Part of a small language model's weights.
Size: 14 layers, 3 heads of 64 (1 for keys and values).
Architecture: rotary positions, no biases in attention or MLP.
Training: a variant of Muon for these matrices, 492M tokens, 3754 steps.
MLP neurons of a small language model. Each row is named by its layer, matrix (gate and up: input weights; down: output weights) and neuron, and shows model dimensions 96-223. Each number is 50 + 12 x the weight over its row's rms, rounded and kept within 0 to 99. A neuron's up and down rows have the sign that makes its largest values positive.
After each neuron's rows, "fires on" lists the tokens most often at its 100 highest values on Wikipedia text that the model never trained on; "fires in" lists the words (lower case) most often at its 100 highest values on Wikipedia text that the model never trained on. A number after a token or word is its count.

L4.gate675:37 36 72 53 38 46 40 25 51 60 31 35 65 61 55 53 59 67 84 64 54 56 54 56 57 43 38 62 50 48 60 41 49 46 67 47 37 27 43 42 52 41 36 52 66 53 44 58 55 72 58 30 61 32 60 64 52 68 56 41 56 47 48 47 48 29 34 60 58 51 56 72 86 41 44 45 49 51 47 48 76 58 59 63 51 48 42 46 48 25 30 49 55 72 38 56 62 56 43 50 64 68 64 51 43 47 49 57 44 68 46 48 51 64 37 52 63 39 27 39 50 69 47 27 72 37 20 46
L4.up675:51 45 67 50 39 39 44 21 43 53 74 69 38 35 60 58 37 48 33 43 54 33 69 60 31 44 47 41 34 50 59 63 38 40 37 50 51 38 36 51 57 48 63 43 63 39 40 45 35 43 48 77 30 56 53 50 37 35 38 53 39 39 54 30 69 54 55 50 45 60 47 44 42 35 44 59 47 51 46 65 23 25 59 50 56 42 47 45 42 48 56 54 46 48 62 66 47 38 54 45 69 65 48 36 45 53 56 45 52 32 48 68 28 50 32 48 67 77 45 59 65 48 73 60 60 48 54 39
L4.down675:50 27 72 58 47 35 47 57 56 51 59 47 57 48 35 62 42 50 50 55 59 58 38 52 48 36 67 59 29 47 52 34 55 70 52 40 35 39 62 44 49 47 74 50 61 49 25 48 33 44 41 15 66 32 50 65 47 51 24 53 57 58 57 54 61 32 58 43 55 52 51 73 62 51 41 48 72 54 65 47 53 37 56 47 42 43 48 44 59 34 59 60 34 65 42 45 54 49 50 52 38 39 82 56 64 55 33 54 52 77 39 25 43 64 61 78 69 71 53 30 50 49 50 49 42 76 40 68
fires on: "ber" 41, "ary" 17, "e" 7, "m" 7, "ly" 6, "il" 5
fires in: "october" 16, "november" 12, "february" 11, "december" 8, "km" 7

L5.gate334:47 61 68 49 46 54 32 41 38 62 72 34 55 72 28 65 38 56 41 47 50 58 47 61 34 67 30 69 44 47 40 34 55 45 43 45 52 50 60 65 49 56 54 44 43 60 34 66 54 59 53 82 66 44 52 58 46 46 49 45 40 42 70 51 59 55 57 35 46 68 53 29 58 54 72 61 40 59 42 48 77 34 49 51 51 45 39 66 40 52 41 23 41 61 60 39 65 66 52 63 42 78 64 40 49 61 42 50 28 33 67 72 47 28 33 49 63 47 34 50 69 68 81 75 39 47 54 64
L5.up334:54 71 44 54 45 58 44 54 36 45 32 48 51 48 54 58 27 48 45 47 57 23 42 41 64 49 41 43 57 59 44 49 62 47 36 50 42 57 43 54 49 49 54 35 52 51 47 48 59 44 50 34 59 42 47 38 39 39 56 50 64 32 68 78 55 56 43 57 59 43 51 54 59 74 62 41 34 54 47 32 32 40 41 59 37 65 59 18 51 44 42 47 43 57 58 40 39 32 60 39 41 42 58 60 51 28 72 73 41 39 25 51 40 78 40 44 36 66 55 47 40 64 45 52 60 79 40 36
L5.down334:52 39 71 55 85 50 47 41 42 37 60 31 57 51 53 47 52 54 74 53 42 47 56 36 59 54 53 63 51 74 55 66 53 36 57 47 64 50 61 56 34 63 60 45 48 49 29 59 66 28 64 87 48 62 59 53 41 66 50 43 59 53 58 49 52 60 45 42 50 56 53 44 55 41 35 36 65 31 53 73 40 60 51 39 39 62 53 43 57 32 38 47 44 50 40 47 40 35 50 43 41 57 33 54 44 45 56 53 59 75 40 58 36 59 14 29 54 56 34 43 44 48 41 51 54 64 36 36
fires on: "ay" 57, "am" 6, "end" 5, "ain" 4, "m" 4
fires in: "player" 25, "played" 12, "pay" 5, "playing" 5, "players" 4, "premier" 4

L9.gate193:53 45 42 18 53 64 35 41 56 45 43 43 47 79 66 44 41 58 50 68 69 48 42 55 28 48 30 62 55 62 47 59 57 24 33 39 61 54 36 46 55 45 78 54 63 62 67 52 50 48 62 62 57 53 61 52 57 46 64 40 81 53 30 36 77 39 52 69 61 38 74 19 58 74 67 38 60 52 37 47 38 49 46 52 49 53 56 55 36 43 40 56 54 54 22 49 50 53 42 56 44 56 56 47 68 47 50 65 55 56 48 34 64 55 72 48 38 50 61 56 60 67 29 57 47 59 75 53
L9.up193:34 49 48 55 50 30 32 51 42 57 56 28 34 38 48 47 45 43 49 26 71 46 61 46 37 44 54 68 47 59 56 36 51 54 43 67 51 53 62 63 47 59 48 48 53 68 47 53 37 68 66 49 56 30 42 50 60 68 69 51 51 53 45 42 50 66 32 49 34 52 58 47 51 45 65 47 45 61 51 24 41 67 22 65 45 48 63 61 42 60 63 68 50 21 52 68 38 60 58 64 68 32 55 47 49 34 62 61 54 44 62 52 63 57 44 46 47 43 44 54 38 57 46 64 43 52 58 42
L9.down193:58 37 71 61 40 71 45 58 53 56 53 42 52 42 44 58 47 49 42 28 68 61 61 54 66 51 54 61 76 55 48 46 51 40 44 54 45 48 56 61 52 39 54 31 46 54 24 45 50 40 40 19 61 38 60 56 22 37 63 41 53 48 43 43 55 55 55 36 30 58 56 52 52 33 53 32 29 42 36 47 41 18 55 62 65 48 40 37 36 42 67 38 59 67 34 67 48 44 72 60 40 34 43 39 39 50 66 51 43 34 54 56 55 49 56 49 44 57 42 44 35 56 27 45 59 56 46 35
fires on: " th" 55, "h" 38
fires in: "this" 30, "three" 14, "thomas" 6, "throughout" 6, "than" 5

L9.gate38:51 38 73 42 48 45 48 65 38 32 54 44 60 08 58 32 34 63 34 51 41 52 64 37 37 25 42 56 62 44 53 65 52 60 59 59 81 65 60 45 38 23 57 63 50 44 35 61 54 53 71 29 50 47 45 32 49 53 46 54 60 67 38 44 65 32 34 43 52 49 61 69 46 48 64 39 51 69 53 50 28 48 38 36 48 73 50 69 42 44 48 36 62 50 42 38 32 32 47 64 53 55 51 32 47 44 58 56 23 64 34 27 61 68 42 50 73 58 67 46 40 43 54 61 47 55 43 32
L9.up38:49 40 39 53 45 42 50 35 52 58 51 41 50 79 62 39 52 51 50 60 61 75 54 46 64 53 54 73 46 16 32 54 36 42 38 48 59 44 53 62 43 48 51 69 52 47 67 60 43 36 27 38 54 47 56 35 11 58 47 33 51 41 35 51 62 30 67 59 61 37 68 52 47 54 78 57 42 57 48 40 42 56 44 50 56 74 50 12 55 34 45 54 50 60 38 71 75 35 54 38 45 43 60 33 33 49 30 40 43 42 53 69 55 44 55 37 40 48 54 62 42 43 40 33 52 45 31 51
L9.down38:83 34 39 41 45 53 47 66 53 74 49 61 61 47 60 54 49 53 57 62 45 47 31 49 64 55 49 75 47 38 51 34 49 45 43 41 27 61 55 54 70 51 74 44 54 37 64 48 44 63 59 60 52 42 52 45 55 45 39 39 48 81 53 54 53 55 70 26 47 41 36 43 54 64 46 42 58 59 68 52 52 43 61 61 66 46 44 78 43 68 34 65 38 59 58 44 57 54 60 30 50 48 39 49 35 59 56 46 72 46 60 37 43 61 44 36 53 49 38 50 75 36 51 42 51 53 54 40
fires on: " of" 42, "ar" 19, "y" 8, " is" 5, "her" 5, "id" 5
fires in: "of" 42, "early" 14, "royal" 7, "is" 5, "southern" 5

L3.gate438:62 50 58 41 47 53 53 44 61 41 42 71 51 42 39 49 48 39 50 37 51 72 67 46 60 18 35 41 40 58 65 34 60 46 41 55 85 60 58 42 66 52 59 68 55 49 43 54 40 50 62 51 43 72 28 51 65 34 33 51 45 42 38 44 51 56 40 59 32 32 34 50 73 67 66 26 32 42 48 69 68 62 44 38 57 50 62 43 51 44 65 90 52 61 56 51 55 49 54 44 42 58 36 32 44 53 38 27 44 47 59 50 55 33 40 61 30 57 53 61 54 47 46 54 18 49 27 56
L3.up438:43 55 67 45 45 50 52 62 44 70 63 28 75 55 33 44 39 42 48 52 46 24 34 38 29 39 64 40 57 55 56 47 50 53 47 30 68 38 27 32 57 38 44 43 48 47 54 37 57 46 53 61 43 38 55 44 35 57 42 36 39 69 62 55 41 56 20 21 37 58 69 50 68 67 30 58 41 61 43 34 32 76 48 58 52 35 39 53 62 32 85 46 62 36 57 48 59 24 40 60 44 47 65 34 49 32 42 69 56 62 52 46 42 43 44 40 45 68 76 69 62 46 56 41 57 31 68 42
L3.down438:38 50 51 63 40 58 39 58 49 48 70 51 67 63 74 59 39 48 47 54 51 62 62 60 39 32 37 43 49 60 37 53 30 45 62 43 48 49 47 54 49 75 45 28 45 62 64 59 52 33 34 38 61 54 35 82 51 85 62 22 52 45 52 60 53 53 31 35 59 70 53 48 51 70 43 51 38 50 57 41 59 47 58 55 46 58 69 41 72 54 58 63 41 39 44 41 33 29 76 51 32 59 65 59 52 37 46 49 44 24 45 82 64 39 49 43 48 55 53 66 42 71 49 42 65 49 26 51
fires on: "n" 34, "em" 21, "ed" 13, "t" 9, "on" 7
fires in: "on" 23, "at" 9, "member" 8, "won" 7, "one" 5, "by" 5

L5.gate146:42 58 53 53 60 54 23 56 47 41 62 43 43 65 53 62 64 49 55 51 39 37 19 39 61 49 54 62 39 35 52 55 39 60 68 56 69 42 55 54 43 32 51 59 20 60 68 39 51 48 37 45 54 60 51 34 37 42 59 41 50 33 32 59 50 40 41 66 56 59 54 55 46 37 52 51 64 57 60 54 41 33 64 49 55 55 58 71 40 51 51 63 46 53 54 38 40 51 36 52 69 55 57 59 41 58 46 34 39 47 44 26 66 56 58 57 16 64 41 58 66 78 46 59 56 44 36 49
L5.up146:57 41 37 54 60 64 54 48 65 45 35 63 57 59 42 51 81 72 39 49 58 44 55 58 47 41 55 40 54 47 55 32 62 52 54 57 46 56 60 46 46 29 54 48 39 49 37 68 52 43 47 52 28 58 25 54 55 71 55 48 53 68 31 35 39 67 43 63 51 66 47 47 35 52 62 48 30 57 31 54 57 61 44 43 62 32 50 41 43 38 45 75 61 25 39 33 43 40 52 52 49 69 31 40 76 59 38 24 65 68 52 45 54 42 72 28 57 52 47 67 51 74 44 65 59 61 48 62
L5.down146:79 69 58 46 33 56 43 64 39 48 44 60 53 43 44 84 43 35 50 51 46 46 78 65 42 48 40 52 55 40 58 50 47 47 51 35 44 48 38 48 48 52 62 34 48 24 55 50 60 66 25 68 51 50 52 62 56 34 38 50 46 55 38 35 73 60 67 49 54 44 47 51 57 96 62 57 66 64 41 36 40 26 35 40 40 35 38 61 55 63 46 45 40 45 53 43 53 49 58 50 54 41 69 60 54 73 56 58 63 44 36 53 75 48 52 62 55 46 55 58 61 38 30 47 61 51 42 65
fires on: "er" 25, "v" 11, "ard" 10, "ers" 9, "f" 7
fires in: "player" 22, "chevrolet" 11, "chief" 6, "players" 5, "personal" 4, "system" 4

L3.gate67:52 51 30 42 69 48 41 41 34 58 63 31 46 43 34 32 38 41 24 61 30 58 50 51 45 63 54 43 46 43 69 59 52 43 45 34 30 39 48 38 82 63 52 45 59 58 38 46 32 25 50 58 57 52 31 47 41 36 61 41 45 49 44 41 69 58 48 56 47 53 50 75 67 50 50 45 53 51 32 46 67 38 56 54 45 32 19 56 65 39 33 47 50 49 61 58 39 57 65 67 55 42 43 41 38 45 51 55 47 66 46 54 75 45 43 44 53 62 40 36 52 54 51 44 54 75 70 51
L3.up67:46 54 52 31 57 50 39 31 52 49 60 42 60 55 48 28 35 52 42 38 54 46 29 50 56 39 39 42 33 51 61 62 46 42 61 39 46 51 54 52 40 26 43 64 28 54 44 47 56 89 43 54 45 34 60 54 45 65 30 60 36 56 48 58 74 34 69 28 55 36 29 50 41 55 82 42 53 62 61 66 46 50 36 54 28 38 50 32 48 25 40 44 42 49 36 47 50 54 69 42 50 33 55 65 49 49 36 69 59 86 77 68 69 42 32 42 33 44 35 62 52 51 56 41 67 46 25 62
L3.down67:49 67 24 56 51 36 58 35 42 46 72 43 53 55 48 70 54 35 59 49 42 63 56 44 66 50 58 49 45 40 50 68 28 29 62 42 73 28 48 50 44 35 35 34 46 40 36 56 51 49 61 37 62 45 27 76 44 28 39 42 54 80 48 50 46 52 49 47 55 73 37 55 56 27 48 64 54 44 54 55 45 39 41 49 52 48 67 70 56 51 41 60 57 62 67 57 43 25 36 37 64 48 35 17 47 48 55 36 48 22 33 40 61 58 51 42 59 41 37 56 55 57 40 59 54 44 50 49
fires on: " was" 53, "ly" 12, " were" 11, "w" 9, " is" 5
fires in: "was" 53, "were" 11, "is" 5, "only" 4

L9.gate360:35 36 51 74 43 60 51 51 44 45 59 67 50 49 71 52 46 51 38 48 59 71 54 41 59 48 66 37 66 44 32 39 45 45 55 43 65 60 40 40 65 61 41 54 49 35 47 34 54 41 52 43 70 65 22 48 63 73 47 61 48 56 38 57 53 68 54 39 36 85 42 59 50 56 51 62 51 58 45 55 68 60 62 26 64 43 31 43 51 53 42 74 71 45 59 41 51 52 67 48 25 34 50 42 53 65 56 69 75 44 67 36 54 44 34 55 56 62 37 36 57 33 60 62 48 37 48 36
L9.up360:35 43 23 47 63 48 55 40 42 51 66 64 37 49 58 41 44 69 65 52 65 52 79 44 54 21 47 28 44 54 36 57 50 53 45 51 46 35 43 57 45 56 35 46 64 64 78 49 57 80 50 62 58 64 52 50 44 53 28 58 68 37 46 42 49 50 41 51 85 66 33 71 68 53 44 31 67 57 56 59 38 76 61 49 56 49 49 36 54 49 69 37 59 71 31 45 52 54 59 55 45 50 58 32 59 62 42 40 58 47 54 48 38 49 55 57 59 54 32 44 52 35 43 49 76 40 45 61
L9.down360:38 67 39 69 51 79 64 44 68 27 57 50 76 52 45 39 39 41 28 34 65 49 44 63 56 54 42 34 50 41 51 43 74 33 38 59 46 44 38 51 45 51 59 51 49 51 52 50 41 60 62 45 50 71 47 50 27 33 49 48 64 63 42 52 52 59 52 61 47 47 41 79 54 65 41 54 52 51 41 41 66 60 46 68 45 26 53 56 29 36 57 56 45 52 62 37 36 45 47 87 44 43 35 44 60 44 44 34 49 58 50 62 43 41 54 57 57 85 46 37 63 39 57 22 67 60 49 51
fires on: "if" 26, "w" 18, "ot" 15, "as" 12, "ag" 10
fires in: "between" 20, "both" 13, "wife" 13, "life" 11, "stage" 4

L7.gate681:50 55 59 43 47 46 47 65 65 65 43 57 70 58 64 65 31 39 76 36 58 55 56 45 72 45 52 54 23 60 52 58 79 54 44 38 58 61 50 71 56 37 52 62 52 73 24 46 46 38 66 69 43 50 54 63 66 45 65 52 25 51 27 47 53 44 62 47 54 52 60 64 27 57 44 44 38 44 52 64 39 58 56 75 40 63 46 61 40 50 50 71 44 40 54 53 43 67 46 55 53 47 47 42 52 69 47 64 30 53 47 55 51 52 51 57 47 34 31 54 62 73 43 33 47 79 63 52
L7.up681:55 40 64 70 55 78 41 58 43 62 47 46 72 17 44 44 46 41 52 60 46 46 52 52 41 54 49 67 47 35 64 40 54 53 54 37 41 56 60 40 68 59 54 63 60 72 49 29 50 47 60 40 55 40 61 66 34 33 69 37 36 55 40 35 77 33 32 38 31 60 42 52 47 04 36 56 66 63 46 47 25 48 41 58 42 55 46 53 56 46 43 59 48 52 61 53 53 58 50 44 50 46 40 58 52 60 53 37 63 51 61 59 57 37 45 50 36 50 37 35 66 49 56 48 44 67 56 26
L7.down681:56 64 49 52 59 85 38 59 56 52 67 47 85 57 69 52 45 44 48 32 46 38 46 58 62 44 59 22 44 21 43 45 46 71 31 44 46 55 45 44 62 40 81 52 63 62 27 51 42 49 43 40 53 69 37 64 42 50 46 63 42 51 42 37 59 50 32 55 41 55 49 55 44 49 67 35 50 43 35 54 51 39 43 62 54 39 55 39 47 41 56 54 55 44 38 34 45 31 50 67 84 24 53 56 56 48 53 44 58 42 49 71 51 48 50 46 56 45 58 59 63 56 51 54 51 43 48 30
fires on: " th" 100
fires in: "this" 33, "three" 16, "through" 11, "than" 9, "those" 5, "throughout" 4

L3.gate5:44 70 40 57 54 32 46 50 76 40 48 39 30 42 47 61 48 32 78 42 54 45 50 53 45 69 65 48 48 32 47 56 53 61 65 39 51 54 43 62 51 65 46 71 74 66 46 42 64 65 64 48 50 23 55 62 59 50 44 69 76 29 31 52 32 43 41 55 31 46 66 66 58 79 31 51 72 72 65 48 41 35 37 52 66 50 49 65 55 47 45 38 49 39 43 58 61 56 45 49 41 59 70 43 52 41 59 52 37 63 59 24 73 77 44 54 52 49 35 30 49 59 53 33 50 42 58 51
L3.up5:50 56 36 50 58 37 37 46 43 39 55 39 45 53 51 40 70 61 53 42 58 33 66 43 46 53 50 39 51 49 57 51 42 58 47 56 47 53 46 58 40 85 35 47 44 47 58 42 46 49 68 52 56 54 66 52 76 55 40 70 39 42 80 39 57 45 47 31 40 57 63 29 62 82 20 50 41 67 44 33 50 54 59 48 60 53 29 46 41 30 51 44 50 45 58 49 65 33 54 42 62 52 42 58 57 44 45 36 41 61 31 56 35 71 36 56 46 67 49 54 59 62 39 39 41 57 41 56
L3.down5:48 60 37 65 36 34 48 42 35 57 25 35 28 42 56 55 56 41 36 51 58 54 58 70 42 62 53 67 57 34 32 46 53 30 54 68 57 58 52 67 22 37 70 64 45 44 61 48 39 67 71 43 41 47 61 53 61 43 41 74 44 54 36 42 64 47 45 59 43 52 65 59 75 37 44 77 57 32 37 75 45 43 56 41 59 68 35 58 53 49 59 52 27 47 54 60 61 62 27 11 49 54 70 72 51 31 57 43 47 40 47 47 34 57 30 50 62 39 55 32 60 44 68 43 77 53 55 52
fires on: "im" 59, "e" 26, "el" 8
fires in: "time" 37, "telugu" 7, "team" 7

L8.gate469:55 55 31 43 55 70 51 26 53 57 31 37 32 30 48 34 58 51 50 69 39 80 65 45 52 39 52 50 64 59 55 45 55 46 55 50 70 70 49 70 45 54 45 66 65 28 43 49 26 47 41 49 61 47 30 41 69 57 45 60 44 53 45 45 53 43 52 55 58 53 66 40 53 41 68 72 68 42 45 56 65 53 56 48 40 62 79 48 35 52 54 63 41 49 38 41 56 59 52 44 43 51 35 77 43 51 43 53 44 52 84 35 45 59 61 66 61 56 47 51 67 48 50 30 50 35 67 45
L8.up469:28 47 46 42 56 66 38 40 29 62 42 52 59 53 46 55 45 32 48 53 60 42 36 56 67 73 44 50 62 55 40 54 45 58 69 54 41 43 51 55 58 67 71 56 28 38 45 50 59 61 76 29 50 53 64 31 35 45 62 56 37 54 60 64 63 68 59 46 40 50 59 49 60 45 41 30 61 47 50 70 59 60 43 60 60 50 39 40 49 44 45 58 28 53 60 55 42 48 31 45 47 46 64 45 38 39 49 64 57 34 48 47 41 44 62 57 50 61 83 72 42 41 49 61 43 75 43 48
L8.down469:65 46 37 37 40 40 55 30 59 53 42 44 55 44 50 40 62 62 37 85 40 38 63 52 46 51 48 45 68 65 47 41 52 32 62 50 57 49 35 39 38 27 51 31 51 79 49 53 38 64 43 42 48 60 58 35 68 47 31 54 61 39 53 71 50 64 53 39 62 45 19 49 70 61 47 52 39 67 40 24 65 48 59 54 50 49 63 51 53 60 42 50 40 44 46 45 47 48 21 67 50 52 59 66 45 33 69 62 62 52 48 50 64 43 60 52 49 50 51 57 55 55 23 58 34 28 51 51
fires on: "op" 57, "us" 13, "o" 12, "a" 6
fires in: "people" 22, "population" 13, "music" 10, "popular" 5, "pop" 5

L5.gate507:56 62 29 51 41 63 53 51 40 42 51 49 65 51 49 73 42 60 40 58 55 59 47 61 60 44 57 70 48 54 31 44 60 56 57 43 43 28 53 57 52 70 48 54 44 50 24 55 41 49 66 59 63 50 39 35 53 45 62 68 57 55 51 55 34 57 28 43 55 56 55 61 42 42 64 63 66 71 76 45 74 52 49 51 50 55 59 46 60 52 56 47 53 62 46 79 40 63 36 65 64 56 36 35 61 60 78 44 60 46 24 39 54 37 66 75 51 29 45 42 46 28 60 29 50 54 43 48
L5.up507:48 51 36 36 54 58 51 40 63 62 40 57 25 39 47 48 44 67 39 62 29 56 25 71 54 54 58 43 38 77 50 63 59 53 49 41 39 61 52 59 46 48 43 52 52 33 61 69 39 66 73 51 53 52 33 32 52 58 47 26 63 40 72 37 46 60 33 24 29 72 42 43 51 37 49 35 50 52 52 62 43 50 50 31 46 68 53 65 41 47 25 40 46 50 40 68 55 47 47 59 59 63 35 55 53 63 52 34 55 52 46 36 31 43 57 45 48 36 54 53 68 36 54 27 61 46 44 49
L5.down507:47 44 40 33 55 37 35 43 69 78 70 67 40 49 58 48 49 53 51 61 61 48 45 60 71 50 52 42 46 67 44 46 49 63 72 52 53 70 47 41 49 36 45 47 66 53 63 43 45 66 58 48 52 51 58 48 56 46 39 51 40 45 56 37 63 30 40 51 49 88 63 54 55 46 36 34 51 58 67 57 59 55 45 44 48 91 56 61 34 41 56 45 41 30 43 30 59 44 44 41 70 82 60 40 43 51 65 56 41 45 43 22 59 35 29 51 30 36 49 42 63 69 57 28 61 43 76 46
fires on: "u" 71, "mer" 20, "an" 4
fires in: "july" 27, "august" 21, "american" 15, "juzyszyn" 4, "january" 4, "america" 4

L5.gate299:51 58 63 62 70 25 46 36 51 45 51 40 57 39 61 43 44 44 47 47 50 36 59 51 51 48 42 70 35 40 59 37 40 56 29 72 64 33 35 59 56 45 42 43 71 45 48 34 61 38 51 57 58 60 44 60 66 47 44 50 25 45 51 58 60 51 45 60 36 57 44 48 44 74 65 60 51 31 40 48 39 38 33 32 39 66 39 52 34 64 34 53 44 52 47 44 38 47 46 34 57 59 70 38 71 51 65 75 76 29 46 48 51 62 48 74 76 47 59 53 31 40 41 43 37 40 55 68
L5.up299:21 53 79 34 53 40 55 38 64 56 80 48 47 69 61 41 50 57 45 51 47 35 68 49 53 57 54 73 46 35 67 43 41 62 66 66 48 48 59 40 41 39 59 68 50 47 46 33 66 54 76 38 28 57 56 51 46 54 61 52 65 49 32 40 50 35 62 30 31 37 59 51 59 45 53 56 26 41 48 31 38 50 45 42 57 51 52 34 50 51 59 65 48 34 68 51 60 20 59 41 62 60 65 53 57 62 61 46 70 40 38 40 82 62 53 47 38 60 50 33 32 43 60 47 50 35 42 30
L5.down299:40 58 54 42 60 72 46 47 61 63 36 53 32 48 59 53 54 33 55 45 53 50 38 64 31 57 47 52 53 67 54 47 36 47 39 62 55 46 59 45 35 47 68 52 66 35 58 56 66 49 49 53 63 35 35 48 53 44 27 50 57 31 57 39 56 55 50 55 49 48 41 33 42 43 56 65 36 32 67 36 54 31 47 45 57 59 73 62 58 47 80 45 54 72 53 47 37 75 35 46 42 62 26 73 47 38 58 72 48 62 40 33 48 35 77 57 36 46 76 53 44 54 39 51 46 50 58 64
fires on: "h" 22, " by" 19, "ct" 18, "ment" 13, "ast" 12
fires in: "by" 19, "department" 13, "october" 10, "architect" 4, "country" 4

L11.gate692:49 52 45 28 65 44 50 27 49 37 61 43 44 38 63 64 48 33 36 36 46 76 40 60 66 54 39 60 54 39 58 37 52 31 41 61 57 52 55 54 53 57 52 35 43 56 41 73 47 57 62 62 44 48 52 39 11 45 60 55 47 57 56 59 44 51 49 48 60 60 41 45 41 67 52 62 58 35 29 56 70 47 34 47 61 46 66 41 49 60 37 43 50 40 50 75 50 47 40 41 64 48 53 54 48 45 82 50 29 21 48 28 70 50 31 48 46 49 44 35 41 41 43 71 45 48 56 40
L11.up692:79 58 40 42 40 56 35 43 44 57 59 48 43 52 49 38 59 63 50 42 62 44 51 45 49 52 47 48 59 42 55 55 62 47 55 37 34 42 55 56 40 57 38 62 47 48 60 29 42 69 47 39 64 64 28 50 64 44 43 64 33 28 24 43 46 47 69 46 39 58 62 55 67 65 60 23 51 40 74 56 53 41 47 61 65 28 52 55 56 54 37 54 72 33 42 58 60 53 42 46 67 35 47 40 53 73 11 36 23 60 61 52 60 52 52 41 43 49 65 34 63 44 59 59 43 42 27 47
L11.down692:43 42 39 66 53 47 59 47 60 66 35 54 57 60 40 41 50 53 46 54 66 60 43 64 73 54 72 42 49 18 44 70 46 77 43 42 50 59 39 70 43 69 59 45 48 70 46 79 55 52 62 46 56 44 61 56 36 57 52 69 51 41 44 31 71 49 38 39 56 34 63 44 78 55 48 54 77 45 45 55 52 80 44 50 35 69 42 81 52 53 42 72 40 39 42 46 53 50 40 68 53 60 43 60 58 45 40 68 71 52 70 54 52 54 58 27 77 61 46 54 40 41 45 46 50 43 48 78
fires on: "en" 24, "t" 16, " is" 10, " A" 9, "A" 7, " was" 7
fires in: "american" 12, "census" 11, "it" 11, "is" 10, "was" 7, "born" 5

L5.gate79:30 24 28 50 55 47 45 35 68 39 69 46 43 62 43 13 44 28 28 53 66 88 36 42 62 56 54 61 49 48 27 77 36 59 57 57 50 64 61 55 43 47 58 41 36 49 58 39 56 51 37 53 49 30 41 55 33 50 60 47 51 43 61 57 57 45 44 51 44 32 46 41 45 61 43 53 48 49 53 50 54 40 42 41 51 60 62 52 23 51 61 88 52 62 58 35 46 49 72 42 58 58 43 38 56 58 56 29 53 40 34 47 45 62 42 59 48 62 57 44 66 52 45 37 32 58 72 54
L5.up79:45 49 48 11 48 52 70 19 42 47 53 73 45 72 57 61 54 15 33 40 39 57 42 44 52 40 66 45 53 33 77 52 63 58 53 35 48 55 62 44 37 53 47 57 44 44 47 53 45 64 53 47 66 39 34 55 40 33 68 43 32 54 53 46 37 54 64 39 38 58 68 72 47 63 30 56 30 49 49 47 35 45 42 49 39 37 58 53 45 18 30 72 49 55 65 49 48 57 43 57 31 68 27 74 48 65 36 40 62 42 48 47 47 44 45 45 50 53 53 49 45 65 45 59 55 57 52 42
L5.down79:24 46 60 46 77 37 41 50 24 63 61 53 61 59 45 43 61 36 48 39 61 64 74 53 43 27 63 51 49 66 45 55 42 66 47 42 59 50 60 49 57 52 44 73 44 66 50 48 28 44 51 42 55 46 43 70 39 55 37 50 75 69 56 44 43 64 57 70 48 48 59 47 46 65 59 51 54 54 40 49 44 31 54 57 68 45 80 55 65 17 53 52 48 41 55 51 61 26 42 75 41 65 32 54 49 48 34 31 47 43 65 30 57 44 52 32 59 38 47 74 40 55 49 73 57 43 33 19
fires on: " in" 26, " by" 20, "ig" 14, "ard" 11, "ic" 7, "is" 7
fires in: "by" 20, "towards" 13, "originally" 7, "prejudice" 6, "in" 6

L4.gate574:31 56 54 54 56 50 36 55 63 54 42 35 41 52 64 34 43 84 58 34 36 54 52 61 38 43 56 34 67 51 60 36 44 59 43 47 66 41 45 54 32 60 53 58 53 46 51 43 44 56 64 43 65 65 51 33 41 48 53 49 49 48 52 38 76 57 61 49 47 57 66 39 52 40 72 46 48 54 50 48 65 44 54 33 33 54 46 41 76 59 56 41 12 60 59 40 49 70 24 50 41 63 33 61 53 67 45 56 51 40 44 39 65 72 46 47 25 48 39 50 39 42 51 35 71 24 25 53
L4.up574:46 71 36 34 48 37 43 50 49 63 30 35 51 63 62 51 46 41 44 54 54 46 38 46 48 34 52 57 58 56 54 47 65 59 55 55 54 37 49 43 56 59 40 84 50 28 48 50 37 47 61 49 38 57 53 40 55 69 40 51 62 49 40 55 60 66 55 60 15 42 35 35 34 51 60 68 82 65 80 29 51 57 54 40 70 62 63 56 43 58 52 40 32 45 54 54 42 48 63 73 44 51 50 30 35 49 60 28 44 28 36 35 51 47 58 47 75 53 42 41 77 71 36 29 65 65 44 49
L4.down574:60 37 41 45 55 59 57 24 48 80 50 58 43 50 71 57 42 36 50 43 55 36 74 63 39 77 46 38 44 54 56 33 45 35 50 54 44 65 42 71 57 56 43 49 52 59 85 47 25 68 50 28 66 44 51 53 70 56 55 52 52 37 62 48 68 47 48 52 67 45 55 39 42 47 56 27 61 64 46 41 56 48 42 62 44 65 44 76 46 56 52 39 43 67 76 44 44 65 56 49 53 29 30 29 50 37 14 54 69 59 57 68 59 79 46 42 60 56 33 51 47 39 43 55 42 55 52 38
fires on: "mer" 33, "ec" 26, "t" 18, "le" 13
fires in: "american" 26, "county" 10, "second" 9, "country" 7, "america" 6, "executive" 4